MLP neurons of a small language model. Each row is named by its layer, matrix (up: input weights; down: output weights) and neuron, and shows model dimensions 112-303. Each number is 128 + 24 x the weight over its row's rms, rounded and kept within 0 to 255. Numbers have three digits each.
After each neuron's rows, "fires after" lists the tokens most often just before its 100 highest values on Wikipedia text that the model never trained on. A number after a token or word is its count.

L4.up43:140137088102158120132155115145155138115116106111095113124071125138163150068130140119143127128105171141127143126130152082112138174135109163115142136133192091178156117130160099141113110157138139136105144111136120108133126170123143181084119081116139099123184146092133087142162124113122091102175086093090142131089135152128123098124075148165103137130151105135116127116151123121129122131168135118113161079116104140136144116127113134115179104143109131131162116149143131140142069156151148120156161134132149117108159113160109138112185132180115145158155136120132141140146085108156100129
L4.down43:080155085139173146114134153112122166155096133121122149108133144145139143097125093164128133136139150096130142149103096141141088145143127113141133134145154163155101131134146115124096146135143108145110133177156158129107122104104137107130157149136104151102178171081133132052137116158118168125092164117181140123080129131171092147069142120132138130133127140062173127186119120108130144126127094162113164159150145132139118144116148127146150152165138171162153121109058127079130118110152130141129113166128125138136153134107119132114146112126145139100147136153106104105075114114101118096
fires after: "w" 19, " W" 19, " G" 7, "k" 6, "qu" 4, "ph" 4

L4.up710:115112146118165085138152146095123108153150106137107125136103099113103133115151135146072134126126189102098106128127140107157143099146115162119118134121130123176140150141093089146088110127121108125161133128134111127172128118138141139173152170183118124143136177145106114128118126115161126155199112160164141121156119114154154116099125101128111094111110157122133098094137123110173116093128090162097099093104105112140126126095125117131140116188107175143144151155136113109132091139170122154097132087110094131103146131119147083117121135092163148109138126119142131126157167110117148154
L4.down710:129122105139145095150133106137086123139122103150157137156139139110152124118146124129157142137116152118201159141128162124146158148125128116122174129121123141166181081131085094078164174123160165118082090143132122123121143179102146169121101155103144150154094147175161058151103150142108122141101104130141102116124148137153126146123110116078110141176098083142138126088136129133134149118102095129181116143138132148122109092097154109095173143143123081122122146135123172114133135067163090138111132153147146078116148126093105129100113154109158137111127112157127158105131127151174130134
fires after: "0" 44, "1" 22, "7" 5, "9" 4, "5" 4

L4.up375:133194093107119120061131168131144135150131156143139098131142149158135114102145103082141166111114099161156075113119112154102096143129108136105081131127198169132124140119143129110100126100138133097120115110107163168170144140134148121105112113139139149122154146134111146114177130116166102151142124107128138107108101165152115117126129117163124106103090113105107148176177141152095115135160149147143117153090133153172154144128146153111137079120150164085147099144095155115109135113122081131086151133131158111113149103161143132197158121087093116135160118108103176114126121095129172163
L4.down375:148110144143097135132107090122138130126148120146140098135107131125141107127131114139116109119126134131110141121107099105138125099159174098108145153111099093077120130097127155114113125138147120135111116154081112113137120142102116101174099126123153147159149127160123106124106124133118129148149132100152148131122121081080112101138124100109109106148083091121155085155133136120171143142152134139143096093074127126130108133072115108126099118140103117112113146116147147134156116118133149100121102100114127138100145143141122129126099113170102141113115185136165109142142101131144113098
fires after: " R" 12, " J" 11, "R" 7, "J" 7, " Z" 7, " Mr" 6

L4.up2266:129120134134105131170133133129097075146098139128112083066180148124113144132114163117096127139116107155149129129142121182095145135096127141140131097122124144136169138124081116151149141135172131177139104135126128124089145123124149166103109135124092133128105167150138104090130140124160118139162097155133166104120062112101149135124118157118082103143163107147157083135175127146136107142118121117109160102113135161158102116151115145097158113167126130128074158137162153117133098145159115083126121126129102123134147162152134133099173101111160122152133152094107162130116132055136134137
L4.down2266:112138128145143117094121121166122089152058138135126132125133107073151157120154129128167126101108149134108133178098123126141092102148182133125137143125136134123190107150146081147090110084144141102144128187150146140128150149137107140143138136048116131130136127143127113114133141154103189111106147120148131089126108134126100098108137138122190108101100161121150188158121165144164097141119145163092128135109135080138094106149137169138140165122153147088085095138121134151130159177166090087116122133176157124105110128094129117139089094152147162112148085103134159173118134099165123151
fires after: " in" 27, " In" 13, "In" 8, " is" 5, "," 4

L4.up203:115114104146147129156132135154148141111126122134158100123124116154166151110143138132074140172119159140078144199140114144141132134125107130131108102163088112128101122131146099108136123096155141094166150100147123161123133153166171128145133124132150136126153125112097149127129174121130151097146106121110109170120138105142133148135126127161155144127148121090129161130100140133132126127102129143167110142099164108129142155154112088134139080144132146154121148122124146113164130138176155141140177145113127120131126102154136111169143100112164114108118102119140141134133110076150145140
L4.down203:115138078128141139080141081092117100163153120139180166142124133108132104155133161166141129117128120101129053136138163122140152112155199134121101114119104099135091159129150118135061111142136154118170119166085146118135105096130145166123131130136105109089106124107134112105144113086144108142089082164110125159100132145142140146146149149131128177116159118159163126123140142132119156160092152168125135121102127096104108085116155101088102178123114095113132130111105131156106143137122111123107122124118134118102130132131086112117188124106124121134145146132163103110122136120120144078
fires after: "." 37, "\n" 28

L4.up1332:102116117101160141131132154072144148081143103129095119082134109131092140141161143081167127153138134117117083146112113061088110100178120139130132111138133082170137149146121109110111148093084168112151115135102109135157146129068106117125088137147112099089154142160141109165112129096150090114106145098122104135132139143142099101103110136131159116127076137125119116140082138155123119129138125168105086153144129137139118118131148105143106117121097099145104111137160150086124124122117118132134119129149124121133125119113159123132145151126138137129137130183155140138125124143117177159
L4.down1332:121153144113133148135130168109120134141152097136117104120141173085107107115139146115125193107108088105153167148169144177109150165128167111103133134107127094118124156134122168104110174118138147141134096114143128138140146139136155121141182126150104095146102129115141115095108116128124172128161125140135124130117149136172145133149104073112157182174120108146133110146145131076159103105139082105153171070142112103095143122125130126110148113160100098139124135140142152144106092146164107123119134142125123091120143096154109131069091145118115117095122115089125149137132143139143144122
fires after: "8" 15, "9" 13, "7" 12, "6" 9, "m" 5, "ph" 5

L4.up36:146118095132112116125141143178149146105066157160101126107155161116142155157146112098089144143120141118152078145122114121156108173113107178125122107129132142136120123188116127113162137134120102113101156142099128133146141124110105183105108142150133140105138180152125128110134108134148110169129110128127142155158113107097136151097109099130132105161101133168158149166134146105102134137115137143103098113087161088169089118112120170132132109060125152161098093113129116122111132114144132071136123133131129162118140142081178116140142054089109145130107151075094139129127098078132143123
L4.down36:138144076122121157118125123120094105150134097115143133145140108144081181135135153102090093153147170129169189141146142123098156131089127069086080129142127148159193093099130154135114121103153112074160117135122111143190118120136183140106156120117119124159155133153141134149113120135133103141117107153119083180111102131145135117135104109145099131112134144120132122143133173138141084105105145136126132144095145108122104091162101150148114143137119094091160122145159085107147139130090166156105097164155121157109085160137131092113120145131114129145121122156160106147149148144067136142
fires after: " a" 19, " the" 18, " to" 11, " in" 10, " is" 7, " was" 4

L4.up1406:142124115093121106132072134102123051166117132132154148120151141130161131151128172097199154148129153128147100157127147126119164138122134163123134116145114149121079147159117125121087131125175097123131110126156112132104141140114139148129125132096156136149113116101100175128107133133144130169158143143110135080140127103147069154148143123135126162078161117149128141113105177129143143130140117128117157101143165118141136128115082138130098148129133110134121099087160065104126112157173130148134108145138114100107185142131099120113135119132139136097151127134115115099088136104139112150
L4.down1406:138105086168086091118126138115170114143188095112159114093090141111147113155089159160113133117125123159135132153119106056122109106104175159113101146081147094114099115110137156130113150166162125137096104116105097122117138114152112114112168112157123105095102126118147146117110112122117115124107081133111085132105125096141150132172179112123147139109141098189142094122127114150100160133155126151180084151111109136131149144127120124127129110130122108113143136157130168149114101159135133126112119160110136132130155133186134090122149128135125162116139158106113099125136097125112131100
fires after: "." 21, "\n" 17, " \"" 11, ":" 6, "," 5

L4.up1196:094096111119099137136127139135141131142100113154118126132145128165129159187142120119157123138154149092129121142162107123104149133126130117066164139142109144165179148094126129126166137139125124106116121131107123096162165124094139161118142143131132077180175110122074127137132110112156151127084131103160122156146114157108154107147082127142147108159157118132181129127136168115117132102122100110087129154120085138134093121135068091174103132111137149119117138169148122092134166134136127109148104163150108154134104113142141101154137138145129128154148151136139142083139116137143151130
L4.down1196:117177154116175090102109154127129089089126134163142117103102124110127085139173123098129148131124093142126122134112154150077121117142146132130117098107134098148162131121182130152125185124138146137103135129143116150137146171177129120132120179137151179115127140104141127092105177153097170136153118117127094118116112108120143118141111146089128104137130126161092121117104134102129144157102143142120144131085092167128133163152112160125127158131090151136099142128086104114152083184161134139137115156116165137067157106152165118115133106113102105133149101113119152117110161143105086170
fires after: " Al" 35, "al" 19, "e" 8, "ob" 6, "en" 5, "au" 5

L4.up478:158138146165125139118143104155119128107094128153102134165123153110183098168135138076111121162123168137139111112076158129148153140132126153106102086171082129126114119176098125094088109138147123185126161121104133137114098118108140110162136086104144125136137137135130173136135118156149106083127152134109087120167090145140180122115140140143116106148171157139085107147157153103151099136130179119153093122111119139166086129127121103091180156174164124149141127104137111087125132126122135136115098153098125162111156113177144084085110101164134156136146107110131128112136098125114098157
L4.down478:150158161139128129112129163149095070131110167132143102165135129131126113111090120134102111139119184125129149128110166140180093133125084101092085124131108149135121141147138125115099120111148148172092129126169122092146101145068149109158164130081097137130152093131099139149110114165190099102106113157108114101120103071126154171116091129144141108177144138152090084152119124115120120143124154122115105110148126084132131132112141155098088122109155159108129111138133083121078144163129097118079133129112100115128146102152123114126154142127153142128149144104123125095157119100155076116
fires after: " the" 39, " of" 13, " The" 5

L4.up588:126093165140160143158147128087170108146107118169125132125142121134136094135178131120167127117080143152115118122133132099128174150104121120148119141117159159099102095107118148111111095070130173120123122155127098110124145092174109146116133109134174105136140115106128149127132091141146104145121121086076130114092136110113077090109123150093092124166118131105073126100172166118105160162124116103169146141147135149104145135090118125133181091161128132179157124118143136141083162141120136133142127161112126145051129122122134170124119111112151178106109144095118160147080116096127145114
L4.down588:138161117110100121084074114148079111148147123132156134088099130161115135147115163161134149115131088122099125166171133120111133157135155121112151098142122114125136149129109156155129133129166110150130159128137129100142120128104142169150141128116122066127094134140137139116141101152112172101079111112178095131114143103075162154118156140119139132106175167117174098125129163096146129133159161127059142144149163108142134139171179155134128116136122094094108106136161117119174115119094128116164118102126122124134118117126164113114116136114146134120145079159127106151132152093085135147
fires after: "0" 15, "9" 12, "6" 10, "8" 9, "5" 7, " the" 5

L4.up1605:124097053150108114154102134114124108143139113114166151107126124110175116153145101152114121175137108123123123160106096115160120165138086111154096085133100111135102138165087109120104140126183198127136118093127109178127138156163149122088129097150122118111101109117080163122117107081131112128133088139160112192088087087118146096169080136152104104076179100154105151140085106146115137144158143125130136094117132100105122136187162104153130126207112122138158106084109118134088127166158147143127118153113131126115132135138136140105108103166176131110111081155101125127143139120155139167
L4.down1605:137118161104115130110171108114172113118108087125144177155151131142136149106136149105119116112131112134170118118104131147158122108150147174142147131151132159122184103148140138152102136140088144118170151153087109127116128154119129120144115120129127154131092108135157100067109132121136116130109138166098124101101113162100106123120165079109125076111123124150154135165124131108106115145081106094129109126143147083104104103109120122109076146177122094119093129144126089157145143077136164140118124106125110135119091133128134122117151138126156169149178116097177116112139148126090124121
fires after: "." 63, "\n" 12, "," 4, "As" 4

L4.up724:133158112146159164140210180134173130145193122150127125095143120104104114087131156148131117160107095108082120121168120162156124176155133148142142172121115112101173083106141153128128060071120140099127107138167140148131145131113090143100148117107151119082138123163126096120101125172125156088152093145117142182106124143133147105123145099118123148169083123091164133100107165110101142136124093107130101078091123159118124140115111107178101132129108145133104094103151154148145137120147083123124161089140120145138176119136102144134156126130159165117150140107104124159132092149118108124
L4.down724:079124112127137111129120108133176083150145125154143128141086136122137111103135144118108106132122107124087131119099098138090154174146150138132154113120132163128143079112090138172097111166105109080114116111163111125115135115144133084124136118160164140131135123140095153077149134149146148131115105164126186178152181121079111167119084110101115145125123119156123138134151100146112146150141089125091138105161117134133131123140143131134141127106116101147110115161117133128105138175150147149111108128154127154134134101114127118118107115149160109147143145079108151162160080145157132112
fires after: " " 20, " (" 14, "1" 13, " /" 13, "2" 10

L4.up713:140145160128128161110094158183151108154134110110136155126129123103134117129161132144148133201108134176169092143118140162131104151110132133145113108137126115130109133153166123126110134130123144085141142109127119115120108125132121118155159152125138121144133093139202111125152107142138111141144100125114097147152115142090108158130147124087141104114190126119166150110137089107118147145175101144105118146150139157112135124134119133069124134103104100126115133123177138080137141091163096132144116086109135125144166079176109155083153103122151138132144105119107109124134113145153151052
L4.down713:145162108098118121152143072087137120128169113140126096109102100128134132172163110099138111116152173101081154082116113129125110104119117186133136131142137090100136103119139135131119149156106132137142142122120144113156143098135146088114093127145113099094126150137097151151140147091097125165080112117127175088116117156139087145122097178124125123154147142131087116116135150127117145159101133129148158138114122167142131084139121177130131092127103110117104152180094147146124134145136155158096139175124117121107119110127106118114105130117172154118089129131118088090183108138132117132
fires after: "0" 20, "1" 15, "2" 10, " " 8, "9" 6, "–" 5

L4.up2303:113154143102105151114173126177101104123111168129106131124123125146121103076127113125119142130053105129121091105144133143113117154128113162092077138115127095117126133112112152137144132122140087131170111102116160103143144158134162136095107132123161124072146126168151096068129143122123109125137138089123158125113119100108137116121102147117153134143157134143111141133136136140156110162154106137125141115102144122130142109082119118138167113124128140139139103108143111143120080103136114126123166135115136146093159098083105128125143076128142115092145117135156116108167102144132162075
L4.down2303:125117117133087092165100128110123163107081125109146129153137126104135122131148131134129109104165116101111126099140103108128097086139158101144078122130146102100121115167084141124139151093124143116071148154114140123104125153143132118099164121112114076117143123075146113106102114132094123120124164150125102170130149175142137152118130128155111096157123138094127125153193145096131163105139144125132083136106106141118187095202152125106113138093156072127116146134154112096076145124101119152116141114142149135160066127149110152089141150142123108142126150122129131116109100105156109156
fires after: "s" 22, " W" 18, "w" 15, "g" 6, "j" 5, " p" 4

L4.up1577:189159115134145121093105117139084134126137104137106105142105167097095134100163144089155163097131161140104099129114100182132137122112115133103124130144127117135146163107134141104142178154130117103129165140126169110145129149087176128124110139116118128152116100139135111148135139135117123137157102141108116139125110125175135096121134142129113126112120085092113109075151153102128145142155119102101156095104136113137110086108102133112117169160151126130118078108122156183138115128099125152107123109160129159165118083090116095140108122115156159129177137139129127122150105104133135133
L4.down1577:123102174105128114155096092118110094107166156124094148145140114143134067102164123122114134172181131110113164109153093100127147091148110132174109129130139149169098104104124122182129148131147103130127116110156125091142107136136110092115128117073155113131130116118134160147111120152140097119110041138111154174116137156160113166132167077110159145131107145079089113127107129141113169143119136103123123110134159126136142143114130157130123120132152183159134165143133144106170108164155095119112098166119109141121089156136112132131132181176140130167129148112143097109124112146145086137
fires after: "'" 24, "\n" 24, " the" 16, " of" 8, "ing" 7, " during" 6

L4.up506:108135171148140135116121191125133121122112119185106169150124100126150094115153153152135140152102093125114158096146149108132118143149134185131131126105130145134132165151134077099096149113119118112139145148140081153101118126163101166157120137126141134142107135138104082081133157162152127113175152164148137131124149100145165134128075141119117110111161088138083133104086151142116094170112105122127137097121100143132154097114173138132127131159106128152121140138165142136142116129169133108165134081140105094089092125108138112110143068128137119101138150136141123163071086182088151139
L4.down506:130114091147142110125167199169177118156123121118084136155161097148139119116121145142154117160105112153151132128106097129157167157131162094148181107109120163125142120128055092111116140140125107136136145160134139135123143143114131159142130100131125163133139145149117107111127124123144150117155156126164107080130092143116132114149085123123098124152095114175142120136128119166155151118099066129158113138153144124180179115100133153148167132193124147111157154124159147127162140130164138139181101140087189111128121112101148128133143088072180095139106125134122098145140137115105190124
fires after: "0" 26, "1" 14, "4" 12, "5" 11, "2" 9, "3" 7

L4.up1720:123127122096165127124123117156144088130173131129151136096110145169132138119138117103123144120165139134144093117149156122161090138127162097162125076139129125173122111149153129105174131151137120114124129140167156127099128143162116152112122129085094106134091146099132167121137164099160115089094110127131139143154155137088186130138130122072145100102163111131137139163121140099107147112120145107162161083120164148128087154102153148130097065092170152128108089131135124160148116088131119127154128111166119146104064134104123162177129097118141144113131085107155127117138138072120141170
L4.down1720:145138144095133109122124124088134138111099128125113083141158136120101123116107148092120087154122141135162150065073138138135133132111142067145143153160167142113129149136159140118121090153140126108138117078118177142114122108134128131115136171132159166121139106144129099150152159094113096122157126091120120155120128137138113122166153143106124130113162097157126075145130098091144104158155121095157109132102124082084131117155121073113126093124132121119127137115112136144119148144136118088144134162091071144141144145115118150172146123118148145159133166135106138143115083100135103114
fires after: " during" 13, " the" 13, " of" 12, " a" 8, "ing" 6, " " 4

L4.up1221:131143097135148088118157117118105165162164169140111125134148107151118097133154117121113116126189137124086134155124138143127119112112151111126121086154103115189121128142139086094081161137112153140203128105070107153157112159156172097111087132159139117103146107177083142131115124138135105141111147154126109118132097101162128138144124135120101135095131124101165119145154171135100142119128148189143191131085140135119138121131122118145131162142099081105107103116088073110115143122131130175106117128124134146123129116157114103134121107140132166139130128187115195145111114125180098126
L4.down1221:156098056133156110088139132126147120113139120112104138182126149123117098137131110141148099097133114137106101156172148127115101126106124145146108148123116105134152123112109142117104141175122105137144148176112158100105102116139154102098157122140149101122120116133144123151126155124094155132093106108124120086092118153159113095134101130145114156125113159125139115131165103151130104155130095125108113110148134124159099138108159132108155151163160113109146134098109107122172088147189170122123145175170102178160140105119133154131132148127085149112124115146147142107178157153100150102
fires after: "\n" 63, " (" 12

L4.up2078:137099093117102108146155144118124113094155136131129158156135148123149124131051106107128084160109103137139148123185112103137130162125121175116110135193102095118143133118140123081124141178149115128127178128141108137137088154142098148116123140118079163127143159111123173168114109119116161144115127149120103141156173131172146088113102149120083109155174140147124158119104140123164076150142182080143139145171142163125128175133140112147094113122104140151186102146169112135138096140142139159170124120124094166103170134113116148158123119100171171128138122102148148138132139120122119118
L4.down2078:137139159132110138093107113169140117163123204130153077120130126117130138180090126157184139060160166133191134141151144150150132109138152109146108121104153140143114114135159113124141111128124121111102107131154154114165150098148091132091131132135151152121126144149127088099124144123108162148145131131126121117106096148141112166107117121117180112124139056118114147131166085136139143147116150151154153117109154105162094087109134098120117095111149087115163146094126136124138139112142103090099101081146162098149122093179140132162109162117144127085119175142130115147122139136141099142
fires after: " " 50, " dis" 6, " un" 4, " (" 4

L4.up861:127156144095118159162113139131113191143158117108137155141072073139115115111101100122145120155081124165143143102114137136125157119101114136161106102145171138122106168115138110128100107128131163149138107102105150172115100103163138112141153149109113099115154143105155163096126142121131122144098092117089114124128113109110142119135149139167146123148106144117101110128084086143133080110117135157154125137111110092121135092135127143115125090122146128133148185101134143090155136141091129130133068091094144158095074176131108109103132160134153165125143155059177123128132162113104125150
L4.down861:133142191142125113094090088139131102145173171090161080109124138119150145155082145131128136109126121157126154155154151192128087110144107136119119148116103101135134075132103141159133127135108144112094108105149130120130100126107121090131133130139099120146109096114130127167124092134119136164140161137126156122099095153115112137105098098152120155091163134107139096164159119128129138139087150117066111155122153136154094167126097135125161118105108114109123097127106111130145101136122106104118124113113109178164116142153099144108146123161140151099133082091102108123129145087151113121
fires after: "1" 42, "2" 18, "0" 15, "9" 12, "8" 8

L4.up413:107113151140144147182185109128183107114117161188165083100120173150161152154104141133165111110094114143150089100083107110138157139124134131132121123120166148107157136113104138173140120110138107084183134133157125102091102111069126121146137125136130126111094121129077126109149113102118124129157087124151128114130109088107152105096119128126167146137143132152130099128084125071153157147140119150124145131137085125101123113054142164135129125161112111156143114128128132085120127148128133082129089116100125131108152161147119131098160124132147119134143143183153102177137128166080132145
L4.down413:118108111131064142100107150136106160092083137123131109149124116182112126126095150153098112125111122122096140150095126126107132117125127114188120112108106114124115118141124115128200131131102124135126155096118133135153165135090099102153140141135118094123137139164153148126085179133100106160130115110152123176150092137109119131109085125116145126142111123161147158094127099132117112154121149121096099121133147097131161140161150128125175209106153116135160135109172112176108169125104140100120116088137160134132122124096074123130110118126148137136125144120137107097157133129127119123
fires after: "0" 77, " the" 9, "3" 7

L4.up844:111167148067136104101191116144133130098114134137106183110116122138130141119132143097158107116159136092191123103138111115098145133154124121114136163141096074169134190158141125166134132140143144105133134127160149119128153152127174130151120128125108108113145125122161130138129119125105128147079145125111144123126128091110135132095094135160142146114159095077103118159129131090129138092144149133141162124134147103145151140158139119158117117087114091152148114150125112171121104114158090094079118178100126058112094121105109129112139135116117128117114100085147129134139138158139136138
L4.down844:125118158110140080131134157133173091144113071104115139133102134108099122149116117106134140162091112135138151143118082155107115106135135133082119119084135147105112156174103107146096118086108139121140146133135133152105159185109140131095123136146149098129113164124149154080129133113081119165123139122092160120133115151116111149161110118117064142120150120090165136147183109135154138118102104169157144143132149116140124084146150096139134175158129123166112158114073129141119133131121149143138097159103081153111159112132112112116083137151143144091111092180119167164140144127132142145
fires after: " Preced" 15, "g" 13, " G" 10, " Pld" 5, " Pos" 4, "w" 4

L4.up927:125121121110081135134119111133150160145113102154101127118153142131131153105144081154123128161120113165145137110154132095113125177141169128120147120112150142143151096133122115127177134109120130119060089126096085105113194129103105155140122132137115143143159149110167109133091107129114078164109125178121113141134108139134129105130094147129130101116121135150100134148154149133104117109148149125117161142117129081159122152159157113114184099137106158152095131149156130128155142102114121160143153119116128109090095131164139144124129132094074126111131118164096138172137091130112109081
L4.down927:087152123105138133153161119149124157103176119075153143130123130125158133111131135109168146134092102093120150159137123155095138134200156126124148175121104119148134195093096119087136115122135096127144127094150116175172125106118127149138156116114167118120084163111116096117156132099096170112121119134143161108132162132132128128118074106179164119131134127083137112137121179129080126100140111130136136079133126131093156107101111147181109112137100115098128154122138107145149107119132152112121153119077176166076145128090145109135071130172133135098117140115126129145129146132100081129
fires after: "8" 15, "2" 12, "1" 12, "5" 11, " " 10, "7" 9

L4.up892:108153148088125168124116177164148090119138147095171163124147106114088115129137088119079114163079105134100070100143112114147128140133101152116129188114143148170108126101127124155100129130183128118175114097128105115133141095131110158098102144131111094160154152203175114157151125156157117127109118139121122171137097141121121114088138125084174140120109110147141133182148113122094135126152115118165117132136157133109102126122179129152109129132139156147132126134110131166119125102124161144158133087133115154173152157148117101154159093143157137119164135101106105139131140130105126146
L4.down892:140138122141127133109114105132113092131120120160116098123133160127112165123091150184103133149129146088098159176131146122139125110120118129135116133167125134069141136117127105140145129111132097126130141141161151160134109119098136145134076143127124162117072152149151181099146123136153145162162158088119113173119143149150145133183171080142158083147116141145093112095123173107094150091075155124130137130168168099113096160122108141142153128141128152117119112156154176144129161153137122174118198150114149121107142072105120128132114182122147114103149114087131148137112105138112139196
fires after: " |" 28, " /" 17, "1" 8, "3" 7, "2" 5, "4" 5

L4.up314:111123139154124152103115094152098132072113118159149138086092151123151189180141131145118145107084100160144185133139134139137104097140143090154124128143093109130158137103080122118119095131084122137138118151122144124134144110115081110130131121124131158134115110126089140122136122120149161106161113118137135130140117108154168147123124087147136099126105163129113141077169172110101152100140153143171172157121127102152110078091102089126136134145031113152170112128133084145122159115140107115146134122141090125195106141123087121132123140136103079161128158108137142127146142118115137104
L4.down314:137136187140148099139061147115129155078135134107150163149153144096133111154135119122140147160167100130130128068140128167127120119139098127134163096150145155146155157107181114153135114086135096117096122123122140082132145161129099155152114103121114150102092113126169128080104139149141123164131129085122098132057185137113127132113132160163137149142153174129094133127119134117107135103130129144105115150085137125145157119134151124142123141136134144102143092120150121108162133135127111154169126125138128134169138142081117083135146128105138115138131119136146125137111101104145109121
fires after: "-" 37, " Al" 26, "al" 7, "R" 7

L4.up629:115168127181084080116107149144144132121160099117110152128169056120135085117134161143125138117120120165081158130162129152101136131100106123146155131115134146144091150126118144112121111114096148059132114184099130134140101094140150117135106086066152127137134112151112124152105109126151120048107146106092139145135113125139146206131105161126118137143158099121077164100206119123152107144142122114149132140134169110075120129093171161124076111132099148139164123152115146144135123140161118134116090103121159109111139191114121126159177155082159135093155113117143141119126122128129132162
L4.down629:085122143167076166152156100115160103140132073096106121118127086154118116145154179103142068103101121102128123106129144160140124137139143124130119128108142132142100144128145112104114154188088105120112113172154126110120125131175098130111119147104103150148146123142064115124140142155107126108101128089148162100145129140193139174114109086128145144136117112080134132141169094094110138183118112106153129131144132171146115111117139100102115124091103105102077137138117111138087125113135114100118133141119134146156131139163130079154126152141106155151163128130182099122134163129104129164
fires after: " " 49, "1" 14, "2" 9, "born" 6, ":" 4, " (" 4

L4.up1120:112137171141133107139065165162143111125142167121169124107103176140096146135124109064125147092151144123112134152093151116091128147140120147155150111140079053086161125130146153146139113156156138113116137133117090136136107152114095124153114143120103185112131130165160152130104117106125163069120143098115137144096134139180100145163180140139102170129166149135139121127136127093128115134108154109134107125144123146135143123082121153160132138111139147140143117113129128137066138107108162126187107139114125133131166116115127106149172129136152142144134101120188162139139123143114136144
L4.down1120:117136149158144121136127180100133120159182132126116101147144115140110188147141182130137084143151125125129131131124083104135149163117115131117135134168116141130090127076109098116176099104085121152140109154112170183133139159115183161102145151120174153167057124127124169099082129138183161135151087139152114109141115154114117093145145095121145124132069091095147111124095119141122118106119194083129121120134155135128154113097146128130106153150106072145178082122137122117155141141160127122129133078145137095148144189101107127116111129101146147105159141111116101133115109104105135106
fires after: " " 41, " de" 12, " dis" 5

L4.up1884:137104093144084133087167171107114138070126125176114146094148099126138101112143136133134104122154113150104138122116130088109101186138126167117102098097159140153124107177148121072165131097122119133089141096093088097097113129097097164158123087132107120156170137079147148183108132131122087141152149138100096131113123137128134104168126128134109131161109116119142142133126161143123148109097157163155150105125097107122163099124112115121143160160091111140133144155116128142147161146119139125117128142093122134131118155108093140096124132110149141107111091085159123135093145096146120089
L4.down1884:105095128095142128129120125125135128127111130123128123140146124152145094123148149132136105113108127074156135161124125096132161142139164128164126105092086074088111166122143137138113104124129134127159157192085134107125131130087128155170087101102134134086119114128106158137142147116121127131139180159146116127128115142145123105099116153131129133104116169083115115124118162147111132105156094125099131121142141096090123083138120119171066075127121114119133131103121150155125104104138114135113141120095140118092142149098145118143176096155131167128141124120125111098097125141163092144
fires after: "1" 15, "5" 12, "9" 9, "0" 9, "3" 9, "4" 7

L4.up1762:114156133129137102137100137140136094107086181116135118086131161156126129091140075133122127113096136136126109107135115151124165110149124095129127112112142130124128129140124120148136067128114155102105093164145114144098110138166136144118093136096069099101113130122102096156067158097111104132096135114139104171163126155134141136117121125126148154077151100139129139096092113096175141119120078145129088146154104077182125148120168141156149156150126141139128110088124153120129140116108113150097152149148108076102160078129110126117145145064117169137120128116128161117123161094124168098
L4.down1762:147093116098130089155096101138105117131088140099083126141150154115112127110089137146179154141169128100149149132154127136119131153095125110103139134120128102148108118159158094131132155154122126108134177145122138156128113145155130114101152145177138135135162133097098100145054177127111109104144119129167103122119147088131129133105140104120132123099132076168132120106124101190129123156130150143120110146143136179130110088106121137135116125101116125090128165134128164103136115164130139162134138168140133124147131113144096169146106107153094114134120126106073107106162101121168122143
fires after: "\n" 47, "|" 11, " " 4

L4.up577:137143149113132128145116160154169134103162131125157141114144141126116132148153151139147148124079140108129130148103116142111125178136112150129125122148118102144125119132128121099118129138098154099088114146123138133120108095199165097105076129129153117125129141127074114171119109114139131102144104124164132134160110134140180113149167103100170116100109121131129119107129132136109119109162118176092147142177132129165118145143145148156120157131094157143128091166134105137136115141168109118149129139104113115155149093151103152112083113130153112106130156139114157103135155097127116111
L4.down577:137130110142137085157135156122071105166150149107146114131138128101144097113129096127099128126117125145152089150178095096130129135206090106080148152117119135107153127106154121154138114113125145126123123148137116076151129137136136127143162074175128136110118132127130160105138116141143115130098107114110143111080121158081131131130169146152109127118135120157164130089118152124193123128140107106152055181158154154152144166128153147138163132145145134178165123163102115093144124154106126107094101114122095086155149114129125105151110141113154071153111151128099084112108066098164141118
fires after: "\n" 40, " E" 7, "P" 5, "E" 4, "|" 4

L4.up2228:132135121123136191123139111141129124174111128126130149117108121135153114153146106053159130083140111158153142154160149132120118107123122134140110127116118138172102101077181165182131120125100120141105137153165149126105126167125144120168143146135130140135124175102129106095089143086170151089107084091124141100158119131130102091103160115101181087139156152130119120121123179124117110131121143168124134127122127102143069112132114145132132100114142142133144065142105130138125151058176131153112126123181132116117143116123176146156107148054167126143125122142131136135115146059150151152
L4.down2228:189165122107122103098128146121124116151120160145110160108131158123114189151100144088156133123119154084126169123086120124111123131171148124090121124153143135105124113148144204130093150126145110140124067127129104124131095109136127162157108165122123161138111113125124120167139123096112094135107133162123152130127141126137084078135143114124152123136142091128122142170156089106123117141135155119179120126114134145124148137121106121136144103117135115138135175125146079135128146107146180112156156132118111153095116176098170152098152089143101128131127205137142126152120132114122161131
fires after: " a" 32, " at" 15, " At" 8, " the" 7, " to" 7